Weights of a small GPT-style language model, trained from scratch on English Wikipedia.
Training: a variant of Muon for these matrices, 313M tokens, 4775 steps.
MLP neurons of a small language model. Each row is named by its layer, matrix (up: input weights; down: output weights) and neuron, and shows model dimensions 0-191. Each number is 128 + 32 x the weight over its row's rms, rounded and kept within 0 to 255. Numbers have three digits each.
After each neuron's rows, "fires on" lists the tokens most often at its 100 highest values on Wikipedia text that the model never trained on.

L8.up164:125159131102137167153154191128129138171118119136115084112130125116097114135036155106119151173078165093136109109106177095130116143197054080164154125126129146095143114164128135094115114150144110151074137128195110109060123090149059145203222126150104120110103072113122167129134109087189129133156082151183112140152117180223084176062102132114145144140123104078116105130139115146123174146150093142149103153115118152118053128128105107141109133111179190133096142167093186141151138163165133101135070138119106164160067124146144106096128145099110133082131112096112112131142165187092106093
L8.down164:135141078134097164141160101137100141118104117132106106125088120116165072116131170115140167162127166171125138104129107122138152131117114112111089142110087105065100163173056117130099154126092133180069137117069107128089156134168142067111149133138128105094067096147170085169084133112175115124101116165153150194133128116128145115157127138100215115155165137079142207073150113072140156121161152104127104136187087113126039050152156164163163110114109139117182089150134077116096206153178159095140141081170167128157104102120111138090202181153125184129108130133163116165120128124084097153
fires on: ".", ",", "n", " in"

L3.up213:145149121133104025134128066101142207081154102105174149180105072105184137167076138085070118154103162145087203182139140169136122159161160108167154088160132102160203127096149089109085091104103123085117101117174121111130136154114159129114150064112176101125110147134165169089142116142110155119148154134061073143134091110112149182142120100146154174172127120130137122114161158116097086110133182145133108168094123056133066100099104126072178076128141173154114112131092096137142117139129112119068185169173135142105145144142115169120109203121168108107171129135136139107132098106134092112
L3.down213:095128183102085153103174146093066054168128130125063119171085119143124149141153118108179102130085118124134082099145179072112164111129095210115137204082106128141144118168099153146108152088150168110087146174143179124120084159087143160114108180134154096165080174127140105125124165142069109132074131134156103114091132107125157153181152084132112134107136162140201073123122130111151195107163142119126129100155136104066063092128120089179165163138163109170100087148113161120166139150162074158112134129139090118154085086097114111113193091131127118198115154094090124181114130149179113103
fires on: "p", "c", "am", "d", "n", "m"

L7.up483:164091116096032080131144123108129120089114132138210156151117183143184174186126180149157105094121143122136188153138090047167126138195055141114091122159123150120108100132104114101155058162071107153083149135141128065116116124098129118184135088136151129081143086147123126126123085114138090165081142088140116072118128128167149131119115154128132093222153130143066127160148113138160099188093139089141112087125177103173118064151118088172135146165084099126131123145132154128112087151121144107134130163095155108127093098121111183092100148091102170200070131114092131128145147154155137084
L7.down483:064146158187171098097158102152103162083112083108127147107120143141172154131142084138139142181121101194117157144134110182116118148162159078103157132180141152093117142139199105100144122108123174133131125087165120147169085151129175107136144156169153111085121097170155113075005146217105132113084135119110100142115060140146154179114095090024166104096143146158142126104109136141121133105151164149067120144138130175114121139170088112077072184097124166146089078116114064101135152131099146186173139079090154169122108142125126140149150134119138100107117147092159107130128094141114086149
fires on: "l", "o", "le", "il", "ro", "or"

L2.up154:049130133092145161094085106127091151132059068084136124080098068156149136174156117144128140084125133156093082131087159183128159113127136133108084143163150178143102177143140156106157080098130181094075148147177128106164112082159118150104111138084156155132154123150116211100173158082157087151181124141076133112141130130125066139122092127095089140107127097150122133131141186179168040113150148140121089177155110171125073087129093153117133044142119086165111125125113140163178144106124144134145077120132104190147140162148162170082119159176122097135110095113140100133136160044114130081
L2.down154:100116180177136149158123093151093187173140135184104137132140166140117105139072101143120150117135094107137157110113114174142173051140107158072190115150064120116135173129195139133108117184069154147131129101143177070088106131092155108102204122128156148106163137077140165136116071084147146138151109127184124143153123043168130106165166116111118123111111105156097111117139129133088194173103131118152101099137123136107157139142105130119074160116110064137126150100097138135066123078186157180134076142109204137051154114156107146075158122090126149111128062114139123048152178138107114123
fires on: " con", "our"

L7.up365:153189084151088152163098086151166139102141155158124077176167088112099146108175107135126130094132120175109144144135153128174163090135186173150132098198132140165140143184148041124053083133141085148122122074126117095110135142160074120136098160159074124129118108119150137160112120150061139073101121076148116151100117110166126155114140103075122120154159066103145151185147101167134112170170086135064125085103085184140135128124118157145157155144079157130127173189135109119108076140137105136176131147072145113131102084066141144174092149092137125071193073132112187134151097158165131173
L7.down365:121119155176094109141110129140122142167153196145164132138209138151145137133117118143132137141141156180081087136185136118173066106105146115095183117119149164101138100127086149145152117100119115135065149088082112100092145101110143151117200126103121208073093172138104156190197136167102195110113112130134158140114123078150138168149114152077078108062099072116103112112145189193128066138137139130134070138142122150102065159152136091138104093079130148135070149154134076123166128171177067120080159211126135126144160099120104153170112089090162077110109112109107128159119136143101089136
fires on: " m"

L8.up311:142131181129141122140104185153135101122115116124113149042093110125175115110126104133163183185084090116135101102127133109094141146151203101147132099178177078110105129127139189068136160094106149165136130148090130130120106098112155132136116183224147154070085152187113160093117110115139109105191119137131139135148088167097098146100082102130156142092170190125144170103108179160134137126156088158149130131111082117153095126137111141178071113085135141181064074140052131155119051102164187141207084144156122092100139109136173090137096158084127147130125113139164103066110129114129105100
L8.down311:181157099175117102074120176134145148109176115135144145154090088129060138147129098078180083139095081153154122104115056102088186174092140198115128097147140128092211153148107164118085108126151144116070100145127080120154124107126198147182128119166111148132164174103145127154137161113118078108137157108119145095109183153085108089107130131070129036172097105099112170134109149160129174062105153085105134170084144154127125140180122118103146123147139161181084116119122121140169160153163173152111097065117066093091161176101148108154158129118132140173125153122151104105118130138042122150
fires on: "v", " v", "om", "B", "2", "="

L7.up84:078109203139101097107135184105101118102144178124121150160094088160165120128150068116122128112120097163117105178218133091130158125137140132136123100137143156115059128075108105112117106112110125146113150117081147151159155149140090084114100106154149153147097085118090135124186059125064157148135078108119124127133151171112160174100195148155138109129175119103178094132134099148153152118108165135092072158142106186135098077102130138174158202174115112135146175105049098152128150108131147157176107121101130102140132167117132127093108095132084125199092102183155083130141040207065107158
L7.down84:178136156167158141118084162092101089119088142136079098100125103100142117086088156104130093098076141134114193200173125113116152106129114128102134099136121138174139150074122129093099121120118176105098080149118135121166154129186195083135142121103097159152152151193176101067126143138113075173172071101121167183136119105159096195141116109139139115196071136122167160152126174075105111176071143165098224150141166118087135085140132134129067104121102160125153129189108194118082146115152140103139120134096102139173153076155194068118106117127123091085122156101133088121149103141141096112
fires on: "2", "0", "6"

L3.up46:141146111106086168104139126116106123068075131101152085163122114112064108064106167153145109179119160100148119167182098138133173140127116127125049074133188145063126087153110128170144102082090151162158185131146142131126097113128180175145122144108150168112141150126110125159111113167122154065085170176165094110074130115127163118092101131159128168146146106099099193036121107171129141154096173078152167129138143185145174156120106126191150108137154122087133133057059195126160113114136159115122097103103146163092089131121124129149151163109122142094070120060141121159178099130093096181
L3.down46:071137109130125138123109118139143116126108079121131099125167138115121103123154148113167168112121140065174131149139123115127128168127101152125151160158134192118124148176142100086137126156126128138170088193159119163144149161169089167131144171128114054110110088205177211131070129069057147069149129154152149127106111149156089214115200120121084116119093154070097102178136104140108168101106118076112077133073168111125149148077081116131130174111192131105093106140121123068100159107142154117132127135141138059167122109189145071109167112154097132100090179114131135126085088169176073148
fires on: "et", "ot", "um", "es", "ore"

L8.up399:144142100152113165134163153127064186138140123134102173138126155118048107087117147190146138121136125145183120103180142117142207096098151185106178122142131104192099123089062149119076063104080125111123167093078122180158128099103111167124110157139120151124083131139077086109174096149079106155186133106125103135157169151145173145073165160082131106087072115095113081162117132194172157135153124142160098110134140112131077112193185173131160142096147154151157086185099152145143179053113155156106127124087108083139135125123156138113094082145094138146064108115084102131102157108143142150
L8.down399:090146157093127135115133126161132124128109140128133156093122076111159057185088108166106113208115133080102177174118140137161155209144135096097111178109058090118127162125137130135122097100131134100163113140083155143132100061153128160138160134074129160108115179170181181084092195111056138130118138151115136099160180141120119081186216081144115109114148129164102144116107134076066187108130123085122139119159099128097118149124140185126108112088126118099093122126097179154150103022143090095170109129087131161163105131123071168111145117158116157109138132181152119124165129159168083157
fires on: "r", "s", "ov", "ou", "os", " h"

L2.up724:096133116115135145181197126177140083099135129133144141107149099168101108078040110127109126129143081165107144091091116187150169119128130125171131119154127108129138168184169111118136128117125107146096147120112112143174191110114081157117093111094129153152179152161128200082152154100084117103213145157129132164162113133124131084117117161170205048093174130107156102172151209136088106127111127110147126119149081102131020059103139157095129145095082119117140147120129203118152165130115090127055129142116164130161122109101165180097147078131118129137110092063141108119151173126116129089
L2.down724:131141208125145144187133120143121101135132122098125075185137110103148155083100088153095134088132059118113124101117157146199131099122118159086134062152074097106104136154108114098121141091086164147142100153102130132135158146111136113062200172114176184161144110078164223131138158095155155106105085102154132118124113144091071159178100129156102067110130126135144158145164142095125106198137068119135141182148176104201110112204142123152122123144130136080062113133100082158151201113064121143109105121106156162113130177162116148091099169145075115109083123127101147128155111160101144161
fires on: "ut", "ur", " con"

L2.up376:126156152168146125099125124123201109067084169133066102126159119110130123165129107101108125099157101127106097195132129170077161130135142141115182117162150143203118150115121107099126110171062096134129191109116137078141160136146146158145123181101111119143090174079149161103088085155134109122100162082160107105156160162141131122119110105121126082115142081107167129119154155095161101103128131131180074081179075123139144120072105154119170140134074141180133084163137123140062061144064224118197119163126128075169156138174108140157170094177104107176177103110097136109148135069153102092
L2.down376:103155119187138164113115100096131201122136151061119152172222143128159086088086125104121105124145156144145105186159150129139139124128111112116133078119162136168126129128152130155147137157112158103099146069076143071099139211089153167167118200092141122143041083111149076159121125128071112129067105132099097175125195173121145178106145114157135105131117164088163121125149148061186145168161136086152105101132152145145084118177133126162178142075121109167140083131115178113096107111077089116116143139171101075151156163133145129083117083136096114150108122096073081150075150161154131098
fires on: "u", "ou"

L7.up534:160084197152106068133128090157134119100117104119145176125062161183066077140109100076147114121128205119151104135121074139101141102133129124144146123132115105114199134184209083090111024121211140156159147073122116142099126152124137127157146116171093152105116103152123139166140139164059132106117097133165130122156166101128056151080183115157101175096194124123058116115179099124120155136187100134114113109128153146170111161129113123141114144063172119161123166111131152186133090103188130151086067130124150136105142102128175103093099120136142113090133090133154132092091103149160137130
L7.down534:113095114111150152137092145133129138115148241146187075132141076115163136125128098164142129153145091117118109103182146069166111133090119229120089082099051090135125193139065173093069129129112102139147080109101107148102108129135139096093151161161130130090130144094148081152187175106120185145163130201127085187141086117138053149152155121104106107090158155125080198088115143161135099155130128118134103181130128181139115108095135124113102147116113086168138108130142078110147152148106071134089148121152128101101155117146161148128159171134102111120192192077128141100125157133101092168
fires on: ",", "n", " n", "oc", "al", "o"

L2.up20:097142086150135115108141164089179150169122175135116126144149177139089059167170116156104100116113168121135097157195105133130096181105176149142116109132151158079202141116152126122141058110137167105111087117089135109151121132146161115157156124098195097082076150054176150166116088130108106160184094021122078157136101160065132141114131117169141242145140153143088099136127127100085043126124158138155148154090117158118117129062098149141141110185111114099131116098085164158193118114148145105085150116146152132151131130141149119095131131110119113150142116099125069095196108136120133146
L2.down20:093178159141169097143131163143102081160109131109120101111049098152145122116132077124099182133142137134190163144122087215154096154140118104101112153145139071123076083192109128119094148135132112103172133174168139112069207173156128133033151081143101178131142115179102130130135135124113108109157150137149134099123118125183137141079088085122171130136158156114172090142147167133128180113114129178094127111117112163142131139066113117144225159114098130136147162114063140099099124102151092118129141136142072106125118055107155088137138076185118118190123069093093108104138105131197161157
fires on: "n", "p", "le"

L2.up453:176110064094053134135139114087143164113152129128097136065101088101178140050186130154096122184112121089152099162113104092051178115157161115141155122115133162112123161129103174119149107105128137134112143117138150128138131129151147137092163131124094153137164165054208165098074136131049199085147087098164136111115171116098084146124117109073159165178158165099087138088138093089161141104100209093120104176119155114087120099143141139179114176132147123090124098086143141107137085132163135087107140116136166135105158092159117074123152097172129099135142165116150155144158194129051120152
L2.down453:124104092134083157148190134118129125078134125154119110100134098168150110078142087149128127103088135091088107140172134135091152118147129129118156107130132153091121115140151168082072101134138168120122109089143189158120104140066156118111178128116137140148150183090132146093075084136072190078168107111199139131108141124122153110121120121117135155214170129084080153108141123119126126106122168182129121122107131147107162045155141160206119159107192103109169102117126124128086122109154144083118122161123147149050141170203158079136137130217071111078180183101172121140137190123099070071
fires on: "ot"

L2.up566:124058076097166143085108144199132157119082131151155141131077209124162098109148133185072148076126141086143142067172172134138127116140103176116136200190095157172104168099138120115158061120122131059098142122153114106125150107149163149118131169077153074129155133080063111160174169117148115115118126076091171137097118118177138132128112132126147150127142095103117156149116131163115111141157132193083109046139089130111150145117139112115164067137149137111126096113203113126101108148189166116088095079102070129105134115101158159133142080130113150149091177136089190110149169096133074141
L2.down566:179113165115156149115065104126130165134113140129148134100082112152135158120130089124072162124118147097089182158106149150079113162107120175093196124123101147107133118111101101115139137049139140154117092147184104114096033112145146131145109135172165139110145125106149096144139122094176144164112118068151129129088159075128147105144190123098090145140111059110110126136135140192102163181187226081107079116201145162151192206157131128166101155144136084106150089143128138090121079103114068093115132080182118177131089156141131133124168155082113142120151140116101147051147091117146095153
fires on: "m", "our", "20", "00"

L3.up666:134145153128174099123098165063121125120108187123125101110156116143155114090181129105117146131034127156126118148152169081089133155175145164170120108119160173174093091155145121077095094204128153185097138149116159103146139098105079177144087142107182121144162144119136127092091065145072105105130094144123100131132123073147155152070127124155151124136188167092104103101096103101133124095150085122110121160112142157144104118116209136199172153143097108130187128158166151069049117103111161136083088050119145137108150157190097124173147131136121125111132045114113166149123171181136143090
L3.down666:210127135134090096096125150114081150088122157110112104123126137126195108092143107127098109125092132137108089141192199084078147140159149175111183123135142077192136125107085125191112088152062132161123146113062127128124097150073121156161113149117120148157117144136108097111095094085096079139130076120161161105189172111116113101093122121130130087138179151122188112137161169062144176131101181175145117152152161128161120075155234145172099099130144151149157151146154161107114091081092124131080118097167135093128106111197168144159140168172065142101142108135115091137116156153084117076
fires on: "ou", "0", "ot"

L7.up8:140081056162072165169178134099074173134100195099128115098146151168154163160142071112143207168156115111141092176126144161160131135167164115179157206161102075175156105172099118117146128111131108180099146138141121106155127131124155151148205125075110074149141094120148101115132102063090114127101091090155113134149102126114031196095106136211089148083122134140066120134119133114128130110175157148082100114092123127159126132137144074130196149097144109146112156078114092134163088110145165113198112120138101151137099110130122065116107108099112128147156155154103144116144097183121141144
L7.down8:158150129112155143084086136164132047177064097144089120134117129134128062131111177148124150122131119107154097084144092083141117120126075161168123093121117098034127137156126173141117103100161200143106079125241112138131132191075104146137082135161174122089157117120169127149114105101139150123112115122094106127166181162142111118097181142118118139111120117134156131207153100130116202132073112141187120111139138135110088091183134171109145057144146101135174111067166172127108108152090110161128182126144157154110106097090117139120124149069139150100172145084128188150161114168076077130
fires on: "c", "ut", "t", "i"

L2.up655:122113139160127109133141158114142051076111150131188072132077136107105052035176137155100188143147111122144147111134177113143113100118149085116145112142135125127134094224128148078139116123132153127132114098136120108180123105168106119099159070061115121164163163179109173027124146144174109080132119130129110132093170119141098111113081109184129183081121197143116152139106118126131100138147092164138159146099103143126105142136182183134135135154139142112099124140121159163036139152101097117096147144127201160134173086180120098144132155171108082113170108139099196149120143074081148143
L2.down655:115099090222146109062130117108125069104139082110111102150123120127141056115208148168114135148099155088155175119156117071157099100161160150130144125129190088171173113142138193117122078145137151149154091096115148211174168112114125063161182138138117148118135155176099126086104093079085115034110115152128129092066147102123092083104118094098155146126198124132103166149129148121138095139110135113134115083119140093118121078149211162156139118114173106115129146146154157134069108116066093122169132084159189165172136147160151082146134152137118119082156111141133180128142140149122141100
fires on: "ort", "ot", "ect"

L8.up730:185199090122101138172153120151119142155163092121156089175079132143148106091125204163112123137116086120093046106129108070172132096166138164097125101093141133164135149129127159128125119102120126124103132132149147105057176134121143159130171144117098121041055137154199123122133141121092099100125069092152072112106145122105118124130113146105100136114149122111156162173186199192116150189157112125139106146126058129165077142136102161130084136109113138090140121133135101109109062153119104157132145158122160176133138093163103148101139234112120072079138141099159098131138056130143124206
L8.down730:073149185211157094116113102071086169141139081122147125188197091090131146086106116101126169149084097076109129152183099175138079069136147245128187111121118130103133123117114145108122106150118122150118120171146070132159123104105177099155102117156177113141155126111115121129122112141087126109190067074102153122123132151112132152088138160146169154138152138111140148116086113158198112131146118143125119131120128185157152131183124076116125097086153123098135105161179085124192082135137107177112171141103144157115188146109095090121146157113141150109156091131120060089104028143132092148
fires on: " M", "n", " m", "M", "==="

L7.up96:127205167115099098118125121121113163196148173169040120117203085084107082142148115205149150123110162163106147144076117050119169110109154157083163113095152077127156117120163162157088095153133136131143073150120096150119109118168212093152160041124119099128150097141120105095102115141159152178095110064154118132131083149162119135146151165085131104103139118152153057123112172111103123124159118158134122125093133086119101120153133126124161137104160136151113118160108143118160152140110149112116120106182149168111155111128111088188178193103069120152039136078140163065132094160158123140
L7.down96:138147097119128106123110065196091139133101170036073189101155147151129103147121110102125092163137154092125145113165088155098164139087110072190126159175137178145131093091149088138197077114119115149083171135172218170170137096161124167116093133084125118145183129085152133134120110098122100152139128127128118096128150128090138142136113106104130191145092103144164187156092132091149158113106119129161151148148147141110190083123068137160119051168127074113148130101168171141100088104115102112103047164137060099118148177156134100150122161132101155113159144105070133137117153201151088128
fires on: "er", "u", "t", "it", "re"

L8.up175:144117076143185090118166173153093130106166132163172108178152164138175171096091116136175102116139152089188068150136176087093157138138133084114086091125076111108123129082167106082027129121111191092060147101106138089150121205131149068108100145103160121101123141124145109164123161140138087121157096141182142112109129198092152085114133110121179148089162143136127151061106123116136127148135116113087092171077141080174113134135100090146166118196071128124140090136146142188190140177078115147143126119148113122123190107184161155116103125116096139124118088140185165137125165164108101133
L8.down175:108066088166108230182118068126157105103177136126092153170095157108172106108090171101072105122123108110104146136124120161136084143127130139126079141126106111166110167078115104145166112132121122033138139105118159176047185082123103079117173084100133124152071138169101173102110140093148151123144150126094135157065064184159184189094105152129174064128193124094125131136060106130148115145142183162184106064127147134114128155109136177127119114132153115128090193179086131113119137122151136125100179142128140146101136124102146124146105158136140129138104149147107189122109118193149131115
fires on: "u", "on", " A", "ong", "ing"

L8.up34:113174099092084086099155149071148136121163115106076136165156160078091138144126143148109139106060090089098166139124151142106131173139130119086142059114108113071080103110136123151121110170159110151083123099105211176157121168118109180105129175137157092147143134155108089093113074147179098146138146134071115102163128090167159089081098129127165097174119137100114117163108137073146150098113191180151170088142119078153175114169198150128175115173152149135176175147137161157118137097123040122169126134151161123121124068041148112135118141137110189101138077144122144069129124135170084126
L8.down34:104130193111110173153071146145074110119113176121126151092127177083147114133110126208142111160130119085125070127145188149131131165170075065131081099139116127188190118105089085128154102144108114132150114055134113166118128125114140122146112156116092158113116170135113161064144116095100152132139125103126147129112093099140087110132174141171091050106147112164170159096108197165120117148086140134138158072133151168093132114169087184089100172115104090130106095130103122160053105102086132100134121205121113101161063191190107159127101158123128138148129191189137179165168112113128119164
fires on: "ou", "r", "s", "y", "ie", "am"

L8.up393:160101166121108114106167113097113144156135082139082102042141170118117164165084095084163119212168190123176113150090126135154113125116109153128078153157215071124130097138131127145129114083137164125135110160131104094123119138154190128088208089142098122072104169137105162096100106143086084110156165139101104143153139161144112065081120093143123137125154106124107119111107079115191143142120127117102098163123108203078175159132121160079161169119166154139101126105147159163176132152158145050196107192163097107099106119118127143146122070132132146146201143102143128099123183115125061137
L8.down393:155060114108129149123104139113125126172081140198132088090134097131104071125107136095109130155116127120141101114150043088158104115146109145125194121158153052160116118160092123173133176105148112222145134098083089125096171105072127133088086087135125170094180142147144130128102119112119209134111138107140169077107131169136128092143111117075137147154129126118123142134104147130150206126134109120150122156105129160143118122149168101098101104126068111157128129049124117101132156129054097127100197120152156116166193172053189109178127151159151121148175126067148161195156143142088126183
fires on: "o", "i"

L8.up765:097094058045116143128089132086098146147165097168157127062075130121145148108113076093145126144164124153132112085088047170122111107143102200102080136124149114109137104137118187122135131179105126112147142119114087139072122095183136117105143134159072100169110102105145175133119108152102073147170163147141048132125209191118144151092108146122171122115173142134155108121114105102141215113179135189109144152147114172165174149109090104105160063185111126130056144150143152133102141152113172145119137161151128115135159146131138129122127090057166178166156156077161109124129146155172125081
L8.down765:132077150098103147091107144085130060112142156157151141127198120116103143072119115086123072120161177127153086106132090134091092104093100182061143074141140166130125165148164133204042134140119122186153104114144146169181101135131135161098092170127089127126132138169128162127110140113155122157177131106119129125139154173165124146109148144095159156087133122096152095140124052095157098135067142112120088103129150167111116082162142080131091129165057083111161124116093096137103139177093121115206113162139170125214054165140103155121185105101124156123168154130140126148193064124150162149
fires on: "i", "e", "o"

L2.up390:132065193187105121145119120099068101175132140182169137156118180106164130112100142087137125175138110128110047137137115090071167139150133168078159134154126119156161189169082158082122089153152125109085134067092137109092158130143160193184084076139117119145130142109092186076075102098146165111089146128112201142188133112126109057089139152123124096156123105139125092106152094139132110099124121136101111140096191141128106122142097160187145148082129150131152168063172153130127163099120107129114134165185114131133115138206129165143132112179069170111113098122079129073112176113102166150
L2.down390:118123136122055101110162133151127178152125153156157175162118176116143122129127145119099104101115135086092110133180124093098138104155114119084118156139165130136159148138127146169118073160127174193114072139099120062109085086136153158154130176171121137116078179158142142129076046121126171118089121138187148166178107134097121085083111111111143080144082080144105050130151107110161101100072135121152105139163132178109133104192128174225119138124077123141131137175152076151146149075157174128071110120187150071136109138168181124109183163133092141116171120092072136128155080145084139103
fires on: "ou", "oun"

L7.up685:158156154092076107130168092099090163105091199114140121134116097169050178119132035126188091139093117115137140090111097118128142150154131137153088162123188148101109075161125151168196135126149122140132142122183176102156096115132087090134123148164096114164187111151151122156113113149143176116157058072090140107103092138154108155127109118075103142107147089124102130113106093142122029166151149112090102100135099130085116066116114125194127159164107153135212105184149158156068130161109169143132065142149103112177069125111136104197134148148097167123117142125103169147135139171140113107
L7.down685:091075166204155131128122082146193166129080055099113138157112178119151152136132137158133194174131097106118152158113180124118102148118096132107108156175149092161109108133162139110082166142136128116168107107182115177134194159118126143130118128116144144112098137115122150126149111124131110066144116115142123102052189132074139135129179158177130129122167130124154126156097117162127128108147096119081165094126156113131151141178072202089134172078113069092085063111071167127196128082051155135145155124127105116117171119153131117138131063108081097201095120061174098128128130115167088080
fires on: "um", "ot", "le", "l", "id", "om"

L7.up220:182137107149131140084156118109069121105133115076123103122131149080113155135155107152072128203138092168136103120124116106124146059127097154136159139098171081109137202157096067162084074120205140114135072176134130136083108119147125079097156116131172097089160141151105154129181136122100135094157144098056157198176144195062101119086178107161187133175104103144107186135130109134136161094159134136096135154119110150181191096125134125135160120162037165129135081143093111141080129117132121145150095123127108150114094173162133078150106114126119192102178154078092174148122111145124148137
L7.down220:093115084129064116180113162156113133105129120216158111066117106147140141101095191139129120143165162108165140131098064158179107125139122128119127066168107124144118100137069063148155169159186085155107171084169071121138139123065104160155079050097131130086117143190169154060104176152133121155100091152109114137117106067158134145183121118079134141129136114134124091109134127118141091113166160106120209131105120160124166186103115093138104129134132147135134171120150102145115163124083131167158159069090146138186086139137099107178168047110151134140129172167139152110095147102066139133
fires on: "i", "en", "v", "ar", "0"

L3.up434:094166194135145129114130160103145142115154188165114133143111112167169161082137094127099066029100151125148127115144163133170146087102155082145037090161106139145127157155132071099103085057067109122117043104111106166103128127133104109112139147122158178134153134141099193118076138148131160146123091153123088115142187127218084117135106150154148156137164157077133186061139135168132110154175095103137120143091070148141054173098127135120088134133102128164085130139057170146129154069151184100122115123129161179133131154114113122149176135129193122161126089138100137122119122122110125137
L3.down434:190118100158142098089154097103049123151155040102154126108134229165123129187056170161160184143142147100115175112163171163120104091161097094145182126064118139134042123156106120117171127156112114070108099052149200087083135150154097120104145122131159127130137148153156091088141144151151126083116126120161197133174118104129125096081080134103129125095106079131102192160176135183172110121142085166124138093130153089125102084186134115140134102168142102061131098110152085099118165103144101142164107128118159114150178151149131110134098144158126152144124117100147120104136143122158092114
fires on: "om", " con", "on", "e", "ost", " In"

L7.up179:205122076118124156139088132145100165107118211126133096163092098084146131142120167128106129160122132112188177218092145113167166094125100091155162137157113155146080144153127112173122150150126111096102098104146078131149049167135068070113145092175088162128130137102137087111061109070140139095063151107116134112075130172151118088091120116111072150123183134132162081144175137094143142165131144130116121187069124146155143186142115113108157138146182140130064089165154130117110108209099135126112138139133117108121107071151217105183060130128104159095151146116139148125134111110150091152
L7.down179:179138135083059146122131114137130164115199105145146131140194091094113148121165154099093166149169140138105145122154146184163170121129126134143151100147122122106177137065062158114133163090171120047107125146108168119139129153071144065124157125175200141095132118122071152106150118137135085097133112140116122155150104089115075160136138179091100118117135138119151097106138240138120147165100124135140081124106117119115137123075109115097124133145095124137126141147093102123138201133150194137156163061111108157131145138085097154109120089193124071102091065176136124201080096107058195139
fires on: "d", "od", " m", " ", " d", "ad"

L7.up263:083112152172135198122139141167182138108179138148113139154110086145133109119140178125151119130123137153142116184064136170112154102076175141128123125103137095110106166144152074147124091174139185140114145140119123127122117139124144086081148130096090063138104095110134094163127128199111170127161109118166157108139148148074122149130114111183092122155124184098102073170127086100085119118061126021165091178174128113152050153086111171186144093110120088082072140161180123113138123141089132167146155106135089066123143179164127203120116145095098123101087072079122165095132114151167145157
L7.down263:169141089105160125043141195131094127127175089112111111117184170102091133096128113151094115113137149117160140116123137156133100204101133120139055128182119080143091067185157120115113172063110181154119171141141120116178138085082052110174127162103109162114132082165091152123118131066122096135093142135085133105144116110162097138135153127157156121089170091105165154169097114129147125156116127142076087111081141117116200184127168085086134127102088111133167143115151113117157147088148126130105130182173123136123146163138155101134086107118185186207132124196089102128093136143085084200
fires on: "u", "ed", "ut", "s", "it", "el"

L3.up427:072069124127141134115120171169104120122122141203104082109164103160141110156135126000117185201165149110150092111125130105062146124123138151125113149154115087181068106213099155087125083134072094101109076100104097099179204129134171117095157114154142087167131119139142079112160140149127122142167122121164059147149154144140104185112091157100122159157107179138130089142089114115135139145129106134189074166136108147111132139093156105078158143158155119089079161105166126134152148125118112100162140188126115080122144085100140123118173103057136083161121184133148113142112152151108147118
L3.down427:134089159128113127111166147160078130081100130177105107100165115133124082107094125087128117109181157226164089103119063158104134179134109143088123081133167130095133124153114131155096129168110102141152123157156140145108169164124165115061129083171150065123118150120075119118108145173079127171147097181085096136162135191174140126115149125089171185131142132150157090131145079144154164118098103088104112103171160151159132140152140071139128116091069073121120145120077155099157150155093123092174191188185156094145164115100087165107081054093145083139127220105137114115107115153167121111
fires on: "i", "u"

L7.up391:141147155133132166127154185138121154134169139100044151158109114150130097091127125184101119137137118127075148119090090130133139089160153125130055162128158076136065135105151146118100103135190141128121108145127136121049114099101147111126103104116155104147152142124176171142171082137092128129156046105120133093073163107068124155048042102138122160156101108145178107142222134115093157134119051134114168166175082109164123109144142108092142168124121118120145080180123175139129123146071110126100203077115152122127156135170145102105140190131095139090125150103147173087147122186079075131
L7.down391:191132113100113123057120178085114083100158143144167186089156135150167079129139081131095051104161141101125090137147157166129102114104093126146067097100123153105096127148079123118203105102106141168131180151121194128235166112114153182127138161125111133111108162108112106143125121142097085151093147104137081094192152139154138122144067202183109145047118117119108118139102158131104133146144123105158134147076069135097141077119154154144101123180077125106154147147156074064169140119095108095106124172176152149104152105117110139132160171140190107090118202183124115120148126109134127120
fires on: "ic", "g", "c", "it", "u", "ac"